{
  "num_key_value_heads": 2,
  "head_dim": 128,
  "intermediate_size": 512,
  "hidden_act": "squared_relu",
  "attn_scale": 0.0888,
  "init_std_qkv": 0.0259,
  "lr_mult_down": 1.5,
  "max_grad_norm": 2.0,
  "max_seq_len": 512,
  "doc_mask": true
}
MLP neurons of a small language model. Each row is named by its layer, matrix (down: output weights) and neuron, and shows model dimensions 144-239. Each number is 500 + 50 x the weight over its row's rms, rounded and kept within 0 to 999. Numbers have three digits each.
A block is one neuron, or neurons of one layer that tend to fire together. After each block is what it responds to, as a language model described it from the Wikipedia text at the highest values.

L3.down68:555543515542483483541482619569475628454509477516494534452516457466521501538587524537490458575440615424566526514479527429427540527511512430406543557495576490604542559503518497434548540474563568544520556411471405537452536533553459481541490491502538509522350566445583462559504510549434493489
L3.down172:554601480463460524504666513545462515552479441430445443551508566433522551542491551484502435488523522471429505528657474517479422504566552614503505474502490609461561561467534537425568537503504472589516484466511441468497470589415513454433510463500523494490435524573491530421528535552593456420
L3.down178:552521532493480383522484566672494510576501508540496443503446548529562543458454420485493432537551495435531469489514473462474489519488516599581455592620589481583503550423504486465590530538525449515488523511464435569463412553485386494519540485478477552539555511499550447548451579418474537380
L3.down506:489519460440532515499451465543494559589490525426457548515497442580545392407524510471477452436464476482516526525477507416525517487562466588400610491625505491455607568456559562441491519523589472503497527492500458589554520489546479452601583543486481526430502518582466494593530451497548576470
Description: Connector before proper names

L5.down183:508532532479532501504473499503574472437532544526486460507477503465569510561533532485503512622524449590586538612486495428484530467533477479545573516412548461543464448573484486495538581552531480551479540479536441500535435470542458532588533524482396425519516578556544587604527413505429510480
L5.down323:513491519471485539489522601433492564531458489578531476545492497547473544542386456438580471487484559494542533479479526499537504500512519630584403444463556540511502585443483484418490416561512458502589497479529557559421571540530546514482555433457498508392435446494380459458504485440488564529
L5.down325:406486505385602447508501474501450530464557530548635455530564509537463534493505626465486423509571439497465486490434529560474492478435408561545505494413433520553535454479466503505522495626457460604464465562531483426512526535503497489598459538500566536546491468504558513524528533571550524420
L5.down343:481572501451620528466467515485467534547546444451443463498471470433488580510492481482425538470476535476428426522481520531617517534474376480484489488468502528505485521523541440423530579512490567542518589525552551463496514470448490518549502501443460446368530587425489560574537432559431496589
Description: Place-name beginnings

L5.down25:509546440425505532417483537528493454457514536470576481488517513548457511472475468518561552518562495547631482527538575561481506486463527489448377530467438474426520500599534501529574495503478492410565468434547477509541442509445522441575532403491477449587501520491482398483499557545501523423
L5.down135:487526515567427499467566424489450491502493479495516447547515424480533496540488575449639564494574510528471441506574510414468510428533502512522424476486519539499456478480460559529508433483629446499451543577479556460446492513505536604502495479514531519604587525483486458467488400511500421555
L5.down205:423485521543561484440489431570597463479541466582563526515429482568543444516588535494485526490453490476498480502479536488500473436519544526478521491504572564521430479379461526525444449506489528496476470403469457499425468439492478500517387430417515454464496510582569537481415438525625542480
L5.down237:558499486464536465483451564553470507443481466498497504519441514543557569544451590550504463516561511508536503435561559436560474515489531457567535508535558531438425516607484518487512520517422516466528457527470521438578505435532497534528497591482422476399475466487446487430514527556542525426
Description: Coordinates and place-name endings

L4.down200:457552436522549555534519532508540504467536560505502454559500518554560508567482507413481444462532572557509521507344593561499420441536417463536567456570483547446543501474501532558526590543468449544532550481495469445526579395548527575574413499518535438577555474490479470469462572580497461490
Description: Section heading ends

L3.down202:477445482441535477507566528478494476514509603490568542474454479441552532520448557465507498530565497509519465466473604474476584544434482547476413496511516503609485466496491507444545517468406507564520516551588505502526480445571539538603483470463482423330497485488502508539425523576412520578
L3.down294:554508546514488550452537472463500558442537468395576497554395559506509466486535432490501452468463508516518438504427547472544574485519395489447577476539540512510487429480514538429455525497486543575467499440514518397502487503559526495490537466454579503561414426490455447479530484555446470497
L3.down347:432513541434484533403498372447527441497488498432526472493623521626546561492476518537458397434497477482454559497553500533522454487510572489524467528414370536442598498508491494462435453468604590514501417535656445510490556528493475536593541455447524462538515495501543532512541452406525562562
L3.down442:519467458450533510511478590552525530586519498446576540456468546493499427536424472429515491592551493523512472460360502515479498500516489476532487527527531464436405542452514496556420549585460505449537488476547504406426485374542559527439473573493536517527447434506583494481517537536502413506
Description: Section heading closers

L3.down221:540494504557524537483568518452557435516531638562505523516534535526588493628524529478575463502461495490468532528537535420547519490471528514526519510452519507536569524422517471622531460609528462485541513519482564523513505501450442562476433520483473532561501478551420452414507471394484440479
L3.down238:588501497490509507493481482493526469445547554442588486481540469436534481468472422518538447577608532569449453558532512433459532482524473432588522427491476454452495527458578511462480414562480471468530436466487501519556564501433502504423430460449485522498420501523497586456465520530444503589
L3.down307:503528532463505479492531443569493400475457519518524517474543425596546523497528411511506469477542457394540520583466507525508507470526505533442508601416520477422519428494534549471478485445475585405440579523499574512604369489428495452463460461522420446558551578511484604454456544465497502476
L3.down467:509498505482556527452549457460554459369600568542448514576513535428559472529539462432515435386522509505513469551522417487499549523538471522478458454637374526489439456440488472456621492504533596419560518512467532531515570517508458565413543470593533563493539510550513490554509448472581464446
Description: Mid-word subword fragments

L3.down184:497420513541479480448477547556494476531454526504456529503519493566497614494567431437510569529489483535486620447417437488476472444535512457511525506482522482437602466384437585481556494493481515556550513596441448484417458544465438484549489521415540419421634486458479455514454546577467455469
L3.down255:455448468349652548523444511544577592460567527528501502581568474561551581449556561458536579525623612499508459524567499489474402506459497419552388497518528430474433505509542480479477529522421506473558560499517495500563581494584428540563515465472560443488523407529541512447448546466496457526
L3.down324:450479513492546518537537616518557512510459438511448499555460494522457450519546536450526523508569481564461520535524520594504496538509439560534521516539482481410482520561494444446564525560504559631445437427454500500547511463500522475488488513566568445436461461547490371462393417444461416586
L3.down446:548461476579560588545520437471522437467410475553473442519524527524527544540533537444571549516526536496497572465496521524370455505364544551547502484484489444619529493516565528413518468430499558446509559456489463442489503506415383547483583449458550458485437516444583517480443529384517558557
Description: Mid-word fragments after splits

L3.down8:510570456538545435481447528428495441450631560466525591456435638477538581499579516425478420455513598520539488536573460494526479491522491501477490520533479549540558519483462427570562494545436420466540509488592532553538521443481565440507503442552512495530446506512479538489456532504449514470
L3.down236:563565419448502424430444558461512568501541541377467522428456557488451456530496570488551446530533435475576540482523413546518615553565600533517502392549507437454453521481529502540442535476543568566549472383531555581545521538521520465504528572582575479490503438434547592436412585521402451535
L3.down409:545492576464525474535538404623543529487481542481430528530405489541475478507460502503506560455565534486463495632501575520561519508458489582450480466449545496454427486439539475628599462559508473557530447552516444495456591530517453525441457530467500414557541456566498583556541506555509488577
L3.down496:461483596479569485512491610468536599451564618486442544483477460558559473456542550498419459470450593572397454435503475564489586509525556574555492535504473452620486476452570542499590519562498475531460493507524601486472479487534596420535555526506507606446443516537538536479402454618465537434
Description: Negation and infinitive "to"

L4.down191:561495515538427584442412447565617497456510462492561418461537569548408484476509545546516461468491430529407439512490552489554442507501467603496547499483469526433569579493507509489524520431436630511529434492519504510492496408486432517433410525516510421492523545619506436519585455413544513521
Description: Mid-word vowel fragments

L4.down290:592510455435485477550474472559494623545571487500481439550496507463472488521517565509515450432404495500465434474443522487499481504561557526499497504524524541515548515487452594365482550517563545554539508584491402570473562551478541435484543593581476515468514496538465498484485471504436507443
Description: Relational prepositions after nouns

L4.down360:566552521538490523485602511585467501402482429489491478593530488465514522479496537451385416493567438425429551444537462451600518543517574554536459575519491531499533469484513546563542535579503401482505545535542431512466429441460463503457528502593526482501450474464528459475508497486483554509
Description: Superlatives and split fragments

L5.down104:457549419466529513409497530478453447533644570433555532486518503578590432490531495473490525614457412461501522501453425492487581497518573493507518490439489437535555502397527375520465553470527562497491483510566478538618478502528462505448521393441560422520540550421526483473493577509479508502
L5.down165:582473568542513552545528495521539490558562528408474472480500560570494408454534483423460541511503442531498512530599494543418584537520564484587537531401483555490504466473556448495518572460519480521543483502464448590408510396577526558482477569519537504479414434537480493514495478465529462530
L5.down233:510446482417459487498534483510410386530544502442515560554509536512457494507561566548487499454437522474481561520544456538445520408546484640604501497524547442500450541417523532525531479408514536431547457532502461474496517486378487412519412361578521616528532473537458425590517424491586583535
L5.down402:553517526582530410584551534482445432523473441564578425341561527522511474486557510465628499480572550598553494567464494572536508554522536515523513512487441468541573479565521567461555506514446472523455505558523393464455565484491492549542453543585416529464516560531631511527447429526515547454
Description: Compound-joining hyphens

L5.down41:453486551477442560560515521409559532502531441474414531619539533536531434517475522543507509551509462427552454449483522456530447450402596496438426535511506475533507507519640563520464534449578472454512513529595510516629485536461631443536534530499501440506490460483520600562593448500467426534
L5.down186:618510421546476467516458514507579474543499507488555514585496503540458492559583537497495558480542550481525409468431576461506573489548453477540418570481551500456468529475481424508538550512540476523551630566566538650478469400521525457467554483429505500485483479483578533464540586543444538496
L5.down361:522428489478565474528526478486454533455496513462435401516510535510557508475529541526531562486572515552440667457490561509504631498487525550448491525541528550509514604488483540621533469530521461462455428520443388496479507496463554573419583510484545528460570559526540525530508500487495478579
L5.down496:496436612523534429553419471512501482552439487470484440504524470573452420518436541495593444460475456478520467528534577547462459556565486519492416457440501535438520547573493559503440563577509409543449452457490480351451384454524493541519385515475423485560482383558520604527478526534534497541
Description: Day-of-month digits

L4.down211:457488477509536498444501517472499467552383496534609414466523443438492380443492449421606500590519517413385499544465414484509587438481525445577444484524516541525517501412498484508461546481466498529455498486461505559532470453403450492529465458569497430429496464595525457541544513487422561496
Description: Mid-word syllable fragments

L5.down40:519454502504587490429517528446465510559472500576459495495385542533466461519449556502501508516552517484506580459474479516536500638539515483486428478561487436478417600470440575547606470545516562410563438625546559554537512530460545480574517485555518532462474567571539418485554530512483544507
L5.down54:520500561495472505384441420560539481481483536541511460429486493456519422496521489497473505566627506659573491616495511443483582561504483560492423525612473470386457523515501486479494513484416574568585391467428493557543538526468447474523518527555508460454538478484512518516554499490455503425
L5.down81:487516483480464539419571460591498504582495518443554431496419568447551480523556511480477500427370520549587496439492554463495501518521488455553501437466506604441490551564498560548589499503508543492517407544502582434445524463556483458576539440527510463502431562540469503563419558521545540535
L5.down400:447399457532767485487590551529509534532502476544471496405448467474444475444494426500489560451479519445418453545505447510387416585452560447447469496577527493531462486513523569448519435494567417592450449577472498547458421418561527472424552447488546511535500524429566520486538491420583529517
Description: Foreign surname endings

L4.down91:534505534450429491487533455462517539487610406476537539585509421524479431511524552514537423418593493533562511505499505412569521489544562578444544480599504587536444537409627496453482462506538487544408505571496555464516532541480607503507465524578491522464488508523496516523419531448517487524
Description: Word-internal and infinitive continuations

L5.down93:473514458533466496554444418477503490476428477533478474551438518426533499435440390513451532461485508542597522497481467488479549524501553478434478533431472550496370495541521462526566461487508524492563435606589504430514503540522530567384550451467546563545558450555654492418489454465523392464
L5.down246:499525419503620572579436524542483507495496639477365451460507482502514526412524491542568519529454525592524542415513543433535534587586487419512517461481541427556531516524493490469480484514494484514523444564506536471474517456537440503475522455537520474529601471501397526474452506507481479527
L5.down327:522553451464611422463469486422443477514497513560544561520489475445578505577473532475429505466488527531481452550403517468368453530431497546501459536552478478501456506477574495413557533565524515379477481451454499549447536536630533475480520585556560512507491541484479477495451505496532389466
L5.down440:509489488544416556492632469535436528493460421471460526522491538506586598481509533500477437442565419565564513496486433517512449490486483553554561458559456438506522496481565566447612448465542521444548491446525513503605581443606472530454487492476458470525510446530502511533501453575520384460
Description: Acronym inner letters

L4.down474:454499601416427529494458524521517457571394531453536608619510484423535540495565525511427627477453564518550446439473444513528517528426496506584458512485467542567443504515518460472493415526489461536408609546468561393499528551486454523597468485476432528427459472543556525511459407482580484559
Description: Table-header "No." and mid-word pieces

L3.down135:511412550500458548481524561515529551565482533460504562562580542598551518446532511482528507477461372487471434604543557514477475496468476528527535425464484456498446469582569390548520519528564460453559482512430568562477526506452644520533325514455474516482472477530481565421495579498495474537
L3.down158:404520456511425508547512498547397522551443551527472579545470449457572436507495535548519536515487406460444527495450467490435465548509524483493551445435482588626485463499508467533494452491549457485468596486504476521379558526499434521549484559458466525558510550551497461502489357448528507481
L3.down492:394505445477524503516527466519457585496444413510524524470413582432552470428511528518476483588511421494463492478615517578560464446553527564572443461505446546538552456507519529510477475528511481537448574474541520563513483500497543427507470578458485646508551530428628391470457459504463477486
L3.down511:467543424483583544555481485472495508520585532483490530521454497462456598479565475457578592505480522533493500446445523572488415427461479549550422592438537428511546473558529558465507498569447493553486604539436495500453469377558425522548503554506489578426493486515462486501601555497454450488
Description: Compound-joining hyphens

L3.down116:515576434454470511465493439486511433541446440519573429531371464474480470504512512547395490419436473545553538615484445542527516582446421561530508520562536532511585512587535472443507582471514505510479478462500574507481519472453447553465545467487536473519397590541455484435467450510541424504
L3.down233:542503531549491515519539570415483472555445460382509475476440570414503480495509503473414591475587571487585464543509487419566538492455610419543557488534569380528515442494549392528464465534502590482544470467466513502440514492541589424451548582496463427433455557579623417502439519410479478451
L3.down248:504524553544495570503570475472511546509570510515548506538542390472574496544596406445495518479467440550470469482519526441495573581555514418523536522439495497489483467535512480464435500506488484502528436567565560458434442535413488487553433463494535444463414543593440485409463441503487489538
L3.down502:507520477563526521503489529461520479557493512599499468465470590516497433454559537494482473525543505503548520504367479398523428542505478548501506494564599461461463504490502413315507571511473535474430489536424570534536417509462424447563481462480448567488471550457489464447363489472468492513
Description: Structured list and table markers

L3.down275:427518614438601507428454521561450457439446498540446437528519438567484473593427519450487437508455550483382561385483536571419420507500463493539467526609497522520467529494529498484530509431497389498444570519475581451480533594504565496552504542476463506499551404442494554573470445494577537439
L3.down284:468585403502530542489525451523545498441529470560560447526501533552474494486512500481516471534571539527585517484560447539608580428533524489529575499436444602470392597489499435487502500547452436487547581529570472517480448482427377537561504578480530532575498481528535559484511526411414514529
L3.down373:460472537400526436505468483495547567494528434447451529505516468396512658493589461520531537571466462508552518480546503465463508529520465414522495453568515557498502485469510514479523412519415411514467569498504487452590433514518645465492484513448501495552470583502559530530458468551479531540
L3.down468:634472442458570449367439499560468495519528526522455486389488483459550465512421551513438494451534453550458474478469463487516485470533401477468439400464569443486493506519517592537558572636535567501534432494474485482506500498506517425505540512568483445557464440478580464496509553482479476544
Description: Degree-adverb word completions

L3.down36:573508585536519479587563501545552453478445541530529517460602502365468452573528449488520464581487480507514540464493555536577541460474541490484456476477378569491467499515409515416537495556512483489454571582475481557560489490560467507516536480574493479401466455570545564457524533513512427512
L3.down48:513586578415538430504489466492557483484519548489521560474576511476462522548422443431519623450492465439517476489417509478536452525522423509507503441446477518430518545453591542474505500460488499557475437607530517524456517471530471449587485447475498495456434444576486582548508541498474551614
L3.down318:516462442504533479472452484487374579535483474436437542432533489554488519505539509543580528538481540458439498506404538482513449545514422551577469491531509475425501553510470540548554534544544498601536550488496452611468510482548532501441483539492462577574423495312506497463615561587468519561
L3.down345:449491470562538504453535472506464519545494492594465580535424578456499464564466516481477489587502540559425453487450610507482583445565481513527552548519465464506484492449545523484538412478468488575481414512584582511460448478455488556550440437490446498542543581484502568479467540541459471517
Description: Mid-word letter fragments

L4.down48:480523525528404434580587496473526516458450523390441607522484510580488393462471501484469454441469451505460593516470504487468529507468520486512456407490445436520474478470491483461457504471529595549549453442450517499516500515512435496482488457498568471445430452484494478433526499497419539537
Description: Mid-compound hyphens and suffixes

L5.down85:512502391434489447483546542522524496502545575450471551536517502523461541611427468484518579567486542458459489436526600517447549455428488467431431521457475401465570535535504522535453553478428516503484402474425504518549598380533581513510601571482533441437567539433447518519515436460542523458
L5.down202:451475520472411472556440478495474570496414574552474565471513538466566417513562437511519462451456454413574509531488493514543438516495547526526542632488474407471534444421498531517542512459542526537489493530468479404494489518525494586426513481515412600529530497600477443507457483477468591410
L5.down241:555530402532633443482522539427553520490530532559467454514430460584571510472513478470545425523515490446570489532511511535494399561510540503506546456563737553541478541551500537510568499602478450507448534442496555557489433439475413532463507449542499401515500587432495512537561544455429383475
L5.down341:492487486460525495539435540620452583528476523526462595444501528470526529461420431400533502428448493517419548507578516451495558465508510481464512562465466527603582560504528582488435481509525435489493505516473513441433522501504457509576537461497495507614540490550472488431552555481473466480
Description: Partitive "of" and prepositions

L4.down118:496418453473436525419482485532541532446550509444498519470505584484459420549551452454512451560485542466421437443547585412432551423563484403501505503477542437550465491535568507535522491418536551480481489497498474515450460493534523491464410498569450478418524562553497465534464508557444419569
Description: Mid-word fragments

L3.down9:535542498516642466413496412539509547504504567493499434425543495457512481497479503491482428474541430608527493438388481534442546481512548400463448529515565535482549456508529517486592474539467516422502452501485547538551455473573462427503511561453507480510563499474440467467420479543418545546
L3.down20:461533436435600508449504553468536438513539511555566492513473513452531480495492553509494572502506466587541471462569500489419513461472423476438538453497449513481556496525510522431476501562374497522443525513415507519555492437503576528587629487538531599506490503514538511463450434441549592543
L3.down274:449565571441448474500480511502454549409478500437406498478476569464541439421488479487551574556462514501484509538467479540629541546507546514574559479472488469456480486488437499559544587573480542438411464440506575524484438463545455455522497507482500501442530435431521513417512518538494539536
L3.down450:503538500428456613566487467493448521445546583442508436455470505506430490499504575533525471439516495449450481464471469572535459454474494472451563528442464512447542538401531486566524490434554534513484473488556440485492581504559560569446578551554444545548539416494552492467553526388503574614
Description: Mid-word fragment tokens

L5.down44:577601502494417441495489503422506517420495519452576590505506533565521460503572469497433491546568437494532521619459492505475409543609437446540548474523498528513562459447491523539509594547425505459491479507517393574466472476479485486524563512495503461510491542503473505492511367462572528583
L5.down76:447491453497529520473609416506417414445377477487430430513545413556541493386443504497529463507492474486551510532488533516505467431522517451514445611600503468527491435465553523450502479492515441491562593491499567473505442436437455443390503553452554424515508444395567479534476544494471473445
L5.down263:397434585571467510444606552422419523463503545491452490472541488594494631585495561482498544539494459525480535524567555500554502634468407571522459479525498408469478519464547439550460462577479500482504481482520512516432520468468583444484478456427477594376468483504511463540499553488485489490
L5.down395:508501528494544475495540421436536577532457453487521549512579491565567426517493557489415512541497498474496460484513556480483420510515412550472455502436435471550477449498489503560511438442564548515472543486593400540505569379461523472493506426431612533497561424581408476453459506486427489397
Description: Mid-word fragment pieces

L5.down16:509564552487594518469463516571438470543512500452515479521578557538517541475483523458433498494400472406494494409526511413502437474619577468450510520486437516383549454547452483542511432451421520528627508527567473515461502580412489541540437551521508553436473600496528493611489526446503485557
L5.down244:559504416431482470464446526540563594436442530608497568555530438460466451470471396444442496558536499540586430530488514467501482551463424495642542482434488596442484523427580501516432473487553499442456497463452512448566497577493588537468439585465490553488478414527412517446533493500562531557
L5.down334:467571482485496464495562531538544513467376526507449542490498573537436450474580430466451554488520460420522518436466524504487451415559592430514459413445481511556457505458517504482476536517491385491501548495558408546460489464500469591545498531552476486442623436546521513545531650506498509554
L5.down342:442585429433573545469545483516484517476539464549513525472509614507429503432509531474418500431469491479458449505358445601579481562485449490557548445503575440487605490553483469493553450506549588471497405547499478536514403554437508503499549587443447466507511505430509452494478440521507441553
Description: Wiki heading closers

L3.down63:445459514510521465481549522460557541306508517452528427472476495518495526446518456521485413534491606445383516507472474570465598426493559464454434547604440489551426469541568631426524435476518586460481546517463508422488507518484549439613459481555491517525443555552531438516481464462474601491
L3.down104:591520516438516549513461481440572440478414431548462503497470587516490407553539494497594498516468494574513525507443534427463474532584536587443627518480476503469502491544571501517440582524490603495418484488486384497451516438483570466456539505467525423514569444604549433538478474452603485527
L3.down148:495531506509489436460439498451495493493446547481512582510434479524444470581452471499444572427467470399498549507563472458481463479539461477469439505535564527531535466456532497477500493435473506461442592552587466471562542533511505534446523467472484506574595509453559495496553499495547474553
L3.down288:498626479587468525415568491470519413499499512518439540467415516601555603526529540510447522506484530609525519554497553485489450483484561479525434501403463478495516464519497403582520522517495460499445497412545487475519470510498480470542443483494533360555436548499596463485548543474510472511
Description: Mid-word vowel+g/c pieces